MLP neurons of a small language model. Each row is named by its layer, matrix (down: output weights) and neuron, and shows model dimensions 0-127. Each number is 500 + 40 x the weight over its row's rms, rounded and kept within 0 to 999. Numbers have three digits each. A neuron's up and down rows have the sign that makes its largest values positive.
A block is one neuron, or neurons of one layer that tend to fire together. After each block is what it responds to, as a language model described it from the Wikipedia text at the highest values.

L8.down0:483429520531438548515502522458527577554498448441487500497490566480522495433495494490416556516443565442559432507482487480461513554503527542535502524445465540511443470538466534568517488524503525544485519539495463436492568400447432517471500567560406479494550476503487551510498454515500476485462513423458541504485496458517555450526516523528475488517487514498590480513471494515400510547448
L8.down78:570566515450528524473490540554424483579476512574494556502491509514487398585504622453503490569514514474539549586559518382564450433491500467462523528497523508470561456501558486459530474476474537473520503518544470444537480443499517513509528446485541551475440504478548501465445509466558617459495487592499519541538486543482479566474444468517490459475520502568506501503543528513473470557486
L8.down134:495427440533522510512532518505471502478505486512434521542544509510481452475512408552515461452557557500483478471550572542494500540444475531472479475521486447522516527569488562490559575555491494466477439438538562477515519537524530517493509528500545425508470562539492556463471546515498531473574469536537546423516529483494449512532515526499550532482522477545462513554512486499538420530479
L8.down173:526454482569538619513414511471455459535493454489501431524467429540519475508553490509515519514530541459485507482490440476533533409455479502500521553582503534509400515589519488441465579530513559503574442528535411496486516489481459532491524446480476455440458507437520502487496544479512548604514499482472512475422478450510525526527438490487603483556538488458526503526500513556489436498496
L8.down179:598475461533514478434428470465437506570560545554536469486509517479474507497530482506517529528521468578556515532498472525450493580484463511548518517524576496519534454499552477502505520494439516406466478534531452496456466528488482460459484516481539494381483509470466493499486508517563427477504521452472472534468474527459581537512501454534529537503520503474574497526534569492521443557551
L8.down245:490439579471512519499463539578457540429514456489431419508459492556501424418470472513530511508486524535481522475494546432508584559539481509530434482537499514454510463459475478424457452457502480481505464449477568486520451586485531464556515520492556574514517480501566533490448478525441525512524489550537458514521473485496501489458429503534535472519404505455492513569436579542524559486508
L8.down250:537444538512509591529524542525509509483476526484532462494450569531426468521433427515504524539492489480507507510581488504479457481477494486547461508526455475554463581463492480431505529503573492562486547431563410563540516454486452511478527591522448470550526522515490588562467468493512503484501527505492482551453489503471490521481530560529516518489406528550450521550489433507466479451482
L8.down335:464510480570500537557474568488492497539495503526540460490437551511516547477525456534492456429556488480502533466502523459494498555472543517481483457426497572509518511444483495499528573531486509457480496576507495512473550485487473514534563460480577457523442548536524463434483496541468511462479494504490455575443506523475473484525513513478489503506444516534532492456482514555424407538417
L8.down361:454489461477459465568513572462490513506550487503471482468475492495494543574472480523470472517513458480512560528539495466441409548520571490437505524484530521470530522497454506513500479561507455469505522467479501495399499514453528486480486517525531523501529536516461501436492529591580521467432467482477545462484514484481417515497560569507493593529474458468537490531487432474502455500521
L8.down378:522474521495430461504503479499550489532415447493539496464502429473509530489441550495451536518425464509625496507518458446569453524465509524526475456469526529493506505487506498444451489492452448501555452491505510540527531467414508487417422554588561477479504478501511471531530472531459484487436547522554474475473532459429493427480464484525536496590523484567544480491470553531526553562482
L8.down444:479456502558507495492537516471554540493551457495454505534491488498506491524496430461500463517508483561485479584541507551433506496456491457500523533483542476525480471488491499516518411478477509507473529401486549518582525495394474534479525568538498554530551475494459580524457526524515412465442460488469492524498496498565572489578498521542492493503553433438538516521538444516508466444463
L8.down470:455661552510536566477506485501461465482520485485507493504456499474494491410492637543442504386530478525571518490499577520497538533472448476484510464482485466554444527475483425466534471450516498474482443465481486542517444480466444547506480454428499529478547503494482453502485460541526603583453473511506458530483535493488490389498535523505534510433540511482466457469513464534549548483521
L8.down486:575423422533488499501464536499483485534498482578514533524499509420509461519482457494460464527472398551452487517605479431503499465503522519550543456545440491503433558514499492518520533535514528511465513469568494535540469541570544574514500515534567504532512521455562553459439501473558457524484491513565456412473513456574522470489513496494520497509454492367533489494555485501527537532449
L8.down655:573538478561444547485468458517413559480463547466532496571482562533533471513481550494462460523479462538534486516552499558474551479518496504564497518478556467481497531517531509556502518458517504515460530515507471504512479435538442549528444514538496455489526472447467491584526446518553508524475442500469447467412464516456477505510470469541574465505415480450488483432445498469509451523480
L8.down683:400519509504491521423474529455499461430510497494528512551503456470501503474487536540547466432486462521545527462494559510562535513531498523439584498521496463462466507472536510475502471510448522440536507498539465553538559568553531566532439521522488467441518474527507549439513444549472533527554465510473544521547516478589439483505481479575517467499485459456502513482505542549459509605354
L8.down701:496538477481446549534490511460436443572467532531496521436468472508524507517472557545496515559591491472458481549547474489507561547466495448483441497459458502497518513527505556523541556415452507509536456456520463495525426472434515514474460462426520545509535534484544469502485459524513514439527556498469509488540475560482479492472564515521435554520563439483471473590482478508442498517469
Infobox field separators

L5.down219:438450496497566498534470569415468495539509419497431461492524513509441559527508471457449473472457646544516468457523468431501474551478529563484551500565491565563548483519526508518566483474492510517555453570485455487519497493503497495493435503489491495467493430559502565509534498511510530557456538501548547503513467439558453447468535483486484544479512596551523506535541500482533434501480
L5.down490:503470500510491406540505482569451473548487539513495511463494505557483424525575515493547519500480446490505438478474546556515470483486502530521486534524483496429484485481500420499488533496473538409533403472547466437520569423505484492500459457576468444505437534505524541540485493503464485524518499479495453492538451563498480521467393457555518459496522425552510548514383556460528493544570
L5.down588:491519545549512421516510531590527501526545535494441424505549484527454475534477487451505506477585459491473484488441469431497543538519530492491447520516513493486522459463492491553466524482472608471493498461507510466469462536453491527467532498473515494469444481446553487494525506558519521509516473443454472512541446536499449464547563456491493492439450484460421619492498484573559521496468
L5.down655:466508452516537455475529536570540569428455515551514444421481561505443457500506501489502554550509517464457516436467502536553460515510504563481473510529442492511475473466553511488470480478550420455456477494482541450546432489525553498516489451487559485478451499538474509550554526493510511488553531434582486550538513495528474461450511411552467470525522453513557576434501442493491515445501
Mid-word subword fragments

L5.down120:449542463450501451488550524510489468495471490536515554570468540399487552478519467480526486456567495470533514538461452499485516529553525544497500555533539469449441462501467553477460547502565540532439495492530496452480513483449443501512478522514460526493467412497539476439531506556511518488510534441431512544505536524552521430528513535536534430473529461474486521414466379446490506395504
L5.down385:435494465527593512424554471565466470534534503490493510449466559476477441462541503488501503521523580486419428523546474522531417469455487499553460498462477455455455538479522540478521545535581512504486524487509516545483494548473527454491559595514482485552514494448597432468461435519438478429575487513522393517523523547515572477483479556495539447510426458442550450447464483492517516490529
L5.down474:488475534496479505444421495473417528460454529468565473613516549486502471467502521527546481511448492489542584485463492526441500494483527398530459524545494477500515549495524474547488604543502559573556482496513481505486563469475478562447499416460457507564503507497513482472533517406557493557505535467492498511511488533525475499503578542522497556478484512530442482488499522447517545459566
L5.down602:518489486456526475482457523486484513522580489448484551496437519482547539530590449453451460501474507464544521520491465466510530527555459485517500498562501423533474536501482583537528493504503557536477518449488464444531560441475445490443475544452520409455498527474448526470495502563548541578489511502505462503528473487476481460435441537494475510537475530497501574488489461484452470512496
Year-completing digits

L5.down62:515494471371457476487542508502526466550517490510504540552500511452517466551496486481486521557562488518534489522554457578507407545462487536529449509479511479443607552460491551530480399522423503476486511446512466527470550548503467447418586458516541486516519529522518474458488447558505517467532514476491473513536572509434527536506492553454557475476498507462490477526473490551495494566428
L5.down254:517564530429509502536466499622488398550615468493500533455502484454534478536544520470529520531515453522493527474443464517452484500540548489496443503470483558441479447490456523477504584498485453527607521507515503515490544445508479567507552448508520512514379512483507572509452549542480470533528449522525482530502498546464545515533454451494455505504481503561484458518442436500559516508469
L5.down255:463490510546481569565541516429501505560504524549546556384554523433466497527516503536531507493518502486548571530519528471474474481483502547560495515543531573528478500542501535439533517500553567523540479502498548484552557475542490532580433450527452547436466526400455572528490519452461459547511514460520590575494484522495482501547493494476494540517440540495535363489503497430489497504542
L5.down332:453475456457518480523524459547552482470524467580483472473509516502478440536525499492534517522521490485500500532499434535547441484482491500495499426516421451470509561444560438489508456582474516464478478511485561482527588482550550526475519522513501481519526445482551531540376541528527466506456481439496465432475535417514492435508501450450430525480520480427511518418472502439509463470530
Infobox field colons

L3.down661:521492469504406500493559496440527494451515478549559571473516474401471515518509506433475496529502396539501521488518509519509490496485494586533478526508491431478495474469569558435465490481574510475494480452532437490497518547438493501522491456475511523513522481447482465485441467532464489430537521480567419491481510512521482479542527501490498451485526472491465403507493544510409463476518
Possessive determiners

L8.down5:552546455498542588492527604458505565510484573489456492568472491477495497495553549533479528487548512476502399512574470469494501441491532511460523520494425472529506498541575485438537510497491502519473418487425556465493439461492530550447499493462465516493552502486463505541546506531575477445491546401481487504495503413513538548505481503604464474455527486571465493539437521488461508481472
L8.down65:484536494487526501489487497486539506498444445504565500513517521494506498504532491443545532487579515552526552499495490460433543508529523483559515493454472532466506473516547478504484574545505481519481493444543505457505462593518480456603415477465496495510503564502553489459447528484507459500532484469494489573505464586497511385470505539543489474520475535457474529499465555483476515538435
L8.down128:543632490434500550492532522476500566494522535530410466561568485542530483394527646574529501466529525523478490476503487540475471474511522511530480435510573496504491531472537550461551529536492549559527478435393450502560542454604489552463509504455520470553528489481471460550514445539589540494520479422490495471489537571535482557466544517523503435491480507552481491457555495554458568513492
L8.down241:475580541440551500502473576578487528533483522467485521483468512474505488491493559515540527442491501529499496504534563487493486468492440458489490474506483524443433465458498484515515431484514443510479541483557460514510482508546442515457576514558512470511490506532462552540478508534559488533521397523489531485513597472496489507532476459491485515492647418464552496460489503547539531416530
L8.down268:466534520451504467538470457477412501469529468477495492526514524484534517487461488550430570521455475510485502509504471493509473562507471501478546480466485491446512547499507435477504524459527527509500535567538478505516505488630475531490520486495497535489530534495526433523436471503532480498492541595549498516485424504494531525524463453421456492504552494548453516513505484515483448505524
L8.down351:562582571443515505493524471483477529531514542497526495522509486518557497527569514434455471495518459550494488496468445483517415464578541543562471466526499474499481466494480446467561448525517505508455531544527469496511491482529446526524425454530542470484548522538514481536523460488496559522562559471414471484489543588462507489612468477457474447527543534500427515470579536510496529479528
L8.down375:545489579509578542479524540483466549553530487468483564548521451507544478572506393499435497509489488542503484420467534419446465503559512537567481496501559512530511492444473520555567489527493543524502459490430454508459528507475459475431497548498489564574522451463480464469511437533457393563426496570477409526469524516521517481505509464544524496514471506558524546499478475543504570462508
L8.down466:548468501521482536391511442431511499479461553545543510515485466483513509476459437482519535406573509470492421520522495473523472459502507527521578500567489476497595469501510584542504520435484482445512506494532531501469479536512475487407527462435498448517432463523496494554487591576604515517461501555531497527564517535557455499428557537499502527504560534509488429517452513551454470472478
L8.down482:492371552490531558459450373555498490451492525476489480501510463480514530456511442468532530584542507529476513560423476511512479502601539503519451503486534566484528457481500526531515583519473451520472502471502539556490473525474515489452486519460530508474433497503545519533448521471551424536504563575592455506485524521474536595526457588538448482515501535528472484513447576509477505485533
L8.down496:472598470538463471506497463499527494480500467519443561541538467463500471536489483525563486442537523460479515508551469565510514542494486477518517426522472545527520522428480513501509448511485457461396387491453524480583471521481460525460461498546457553544445477568564487522460565536440536515485546443598488522493472458475517527576536463557527565508489538470517505505462528497493486511515
L8.down539:448508535442435459458534481463396531432474542548528489457496503480523498527467554560578436394544520510514463544596550479472509499429499565606567485546459426514469474481503536491502503525525459475501593539397512521521517418443589429481513490519448528493566512460444484496488456515495466510478462436532515519509542511490526477533530505546537506512529475418535491463472476455516507427444
L8.down573:519534561480517550519532528459604485525523473446507501512577421458400532513522496533501449519517502541443513485492499419482535518517467462485449531578497474497502446485496442453553475420470523433556504497506489469515545433474489545487500432514477596526538465511571498446473459522495515493470551461503494404488548518503462481500492514456504410491439546505502495573515534513535548524517
L8.down624:493521482508523553470505481522462512480497483570590559505548517479495504568446618524477496478469518435531557488505475446550520499515495524623557520497525497467486519561542571528532461505502484525434477493540504488479499583444625547507450474516505445505462501548529485488483540447499469503502530475515466518529548484506503416483494415513490448496568476531545465516481532431423454493528
L8.down638:421561484494454584545565480552492509505549512471483523546538426471534572476504486482556482475465467474490471499564531501515522441487533544554487501500540433504483529430470427492521482441467513581470521559441538540480448410616476490504544472387550501490481520507476435559541573547412467467522570531519527454484459529495489561386451550459479549463564520443504494557496473565483471454478
L8.down657:586521480437555531513520518447477530536540508480490522489460450442536496513521537525575486418460570525491492503542480505459468455479432551501529477516537462466509525544522486484498531534447548498504515492558496514559596434473472473404469506499515474504481494494523450569458425530514537441492543504549460504491543433550463527622513523516460540520430526536528503517500449449499493513473
L8.down688:470372515563524406510502513448605512459531521496482484530492491505453495493449418505482440500524532460440517511537497495538485547504463476546509463520533439466486447492488438497538516564464513503507532523536433514535508531460533427493545571525489506491469528581501541590515526528522510558512551474553437501532462411496513471581518513560524506466480456431507562472472513480525445558492
Mid-word fragment continuation

L8.down29:491819504511474457510498510502513508473535487473507465516498548491493509495478663508497409477544526501541527475517464553536462513522528451503512459510514472503501507481525486538480529514471526517498559519470527483485500507478408534485477508508492525550560525511522471518520455522538501487505488497536504543480521531489529521476495482555542513528491474479461467463516524504531460477556
L8.down55:499550489485491515520508480451511463547518503533461475505511456570565438607500495480512551589531483584473471494458560532577513493496482518520487527495489451458518494532484498552495511449535525549546487545464560471428434506511465542536552468519489535536489429541444506487501471485493482473499551428469481536504538456542527593507540474528483555466555500483508521484532480545474423507451
L8.down63:526550516481483541499577453488476528444577503460483523504521508493554491498529517420527520441588538526495455465463518460483439491461514460498487474527497500516562533517563455490456472514531484467484496420428476531520516594484486537493501487479456508444530369426471484529462450488565481492551557468530571539474558546514490481461512459528519497490568479494587538572458485499436537526505
L8.down86:516681498494472437470498554490501477475567539428503491529441584545457499470541659551514472514543541541430562529520481513493490536501458494492513516456492473568506478495483473537473573550489570479482511539503498393527492425521506541469465502522529569556607539499499563535524471525548462505439496443452434496518503523497523536560506427480606545482485559479540474513526534532535520515465
L8.down88:472337480458507448427538481519512414482507514533562525537576518485486572431495508537516457516489487506471490490465479479506560455461511462545572482579484486459552567491525497547514460481519564498465548542425504479507466496492526490478497414520447548465555457426492413454487539536513555505515535520452491542577561516515470467517566486473529510528490527519561455466516511497506539551423
L8.down92:538541447499474461474476546576486461492514480479480529508555507522471519450479523559467491525491480451544518453444473550515486479520588545486483471511542450483583505451446388529464432453498529492499522514489518533516551533481419461462484481459471478463513471421478497517476412502574416493533491477488519520533536495404573503507445533496572414420465566479503486515476465551484570530497
L8.down124:563521454506504470490515550452511546477591486454473504467456501496484491471520576523537526532509443492443514490616493517552477447531565459526467560509508530521506475492479616527522511491490514518475492520515563503510472451451468523456531530460487486536547476432534489488528419534472426492439463452523486479553539490489464523486512499566484528481490493594545485493514467501511542542573
L8.down155:574371534447433518556509501552472446446491519524512524503490454526467448588509476497458577538413437452427558538513493500539495499464511456523576503443480539478480504528450484528552477493497493482565480498482494426515491548423492512563510530492492541449511504441475576555471534524529497452461547494511542534465508462482451511507484490460546577478533479495508456533484462400506495541515
L8.down222:513668475562487466450462544494477566432503539499520523560564489491554481466464591500525557490448529526451502481495500500496513542418535466511467483497491498504485523523489438572479449454491488541492501474594534440554498535484445610561501451514456441497471566504494504501468431550516447467601513469564512490498531543460489602454530530496524455490518485497480423519505446555480509444541
L8.down372:523503449476532457556494497447540510558447494443519509598466412488491481536554459508546527469499455529548487572512502440531467531481556418495547558505513509498570540500558520474452530520519582537522441464447475516546457515477458473523540493399557485469520476545480525537499511448522485459507511546528484413544518521517571439513458506481529500502477455436493501414478503524511453550454
L8.down430:424510512482544463518543484500461461509511516525548505507519495484485512520552509434545465542501513542481567507468438489496636483569492525516512518496629500550489460521534569522490422497501474491445533449483503457480432469389484488462556457562502460462468459525515481522521490576487555511489436479473557462410449561553513485470564548489507497412486524504481521542507508550550474460498
L8.down502:500504462487462510501498549448489486496537512459527535456565536524557584453471522509471441458521458550501469454470527524531582464407420552533580561447466515374500528457540511558479508442459499509561503480492489535401490520473568570519477419492456455419470475439483520565542514463513440505519511478503501519502534529513478496461456461516531470518501534563523404452534472486559483498545
L8.down520:551479416433518490459517550518533471429430466434505508550447559499460498504535507482538517503516556480498455571510515461474548518581557433504491509489476417578496564426501425460458466507506498503517477496448517498490462517500484527510450502456480470580511532514465522583439474393520490453541454475505492526527485507527517499497512453535515442552492498526446512507464451447504479493512
L8.down532:572630585511475410479517431567446483580537570455509480455523531512503518519512627533534498563514429527435519533507505556507550473527485514522499522504544438490523450496450529498490557540550500505548531563477552465518507484480526470474542502525449574517586522504475538484505489542522451503507498421518495475470525565504538552504501575494565486456530462483540528523457513511488444508443
L8.down543:495675449498469460555478455475478458505572487432510485472507572426498465517446647523482441490482486517594519519487451516506497517564451523508515516512442575507472444512507420504397518513476483505420472537515519460547484512475504458467560466539434490498392534422522470522532470497525531505519551527509479520483437532570542502484425513552507491539523528479472545518504513576499495440541
L8.down609:556439551498481454491475516453473489434515454512520559486515431538504575500427448489453497425505502492540511490479495544449435452551552542602501462480413489488528533465533543457498479531439486602432521465512517535497509509559516534454514576512518526513464413495478579537509537471430419558534526445460470527491542512466463489522457533574488507503419551467534491510469509449520492544480
Word-completing suffix pieces

L3.down397:486587515511509541465459469479435422479541429541502519444498531520502569553439603456514551480504499449493453439503447481509504422536501522475557526401502458468463492508580516511403535556509441484487514449454460438497530498441527523519451485466507527491470473502535525481529461616488528533495478556455442416530445477510477483463606453554511472501492549510453459492511468463431492512540
Mid-word pieces in field labels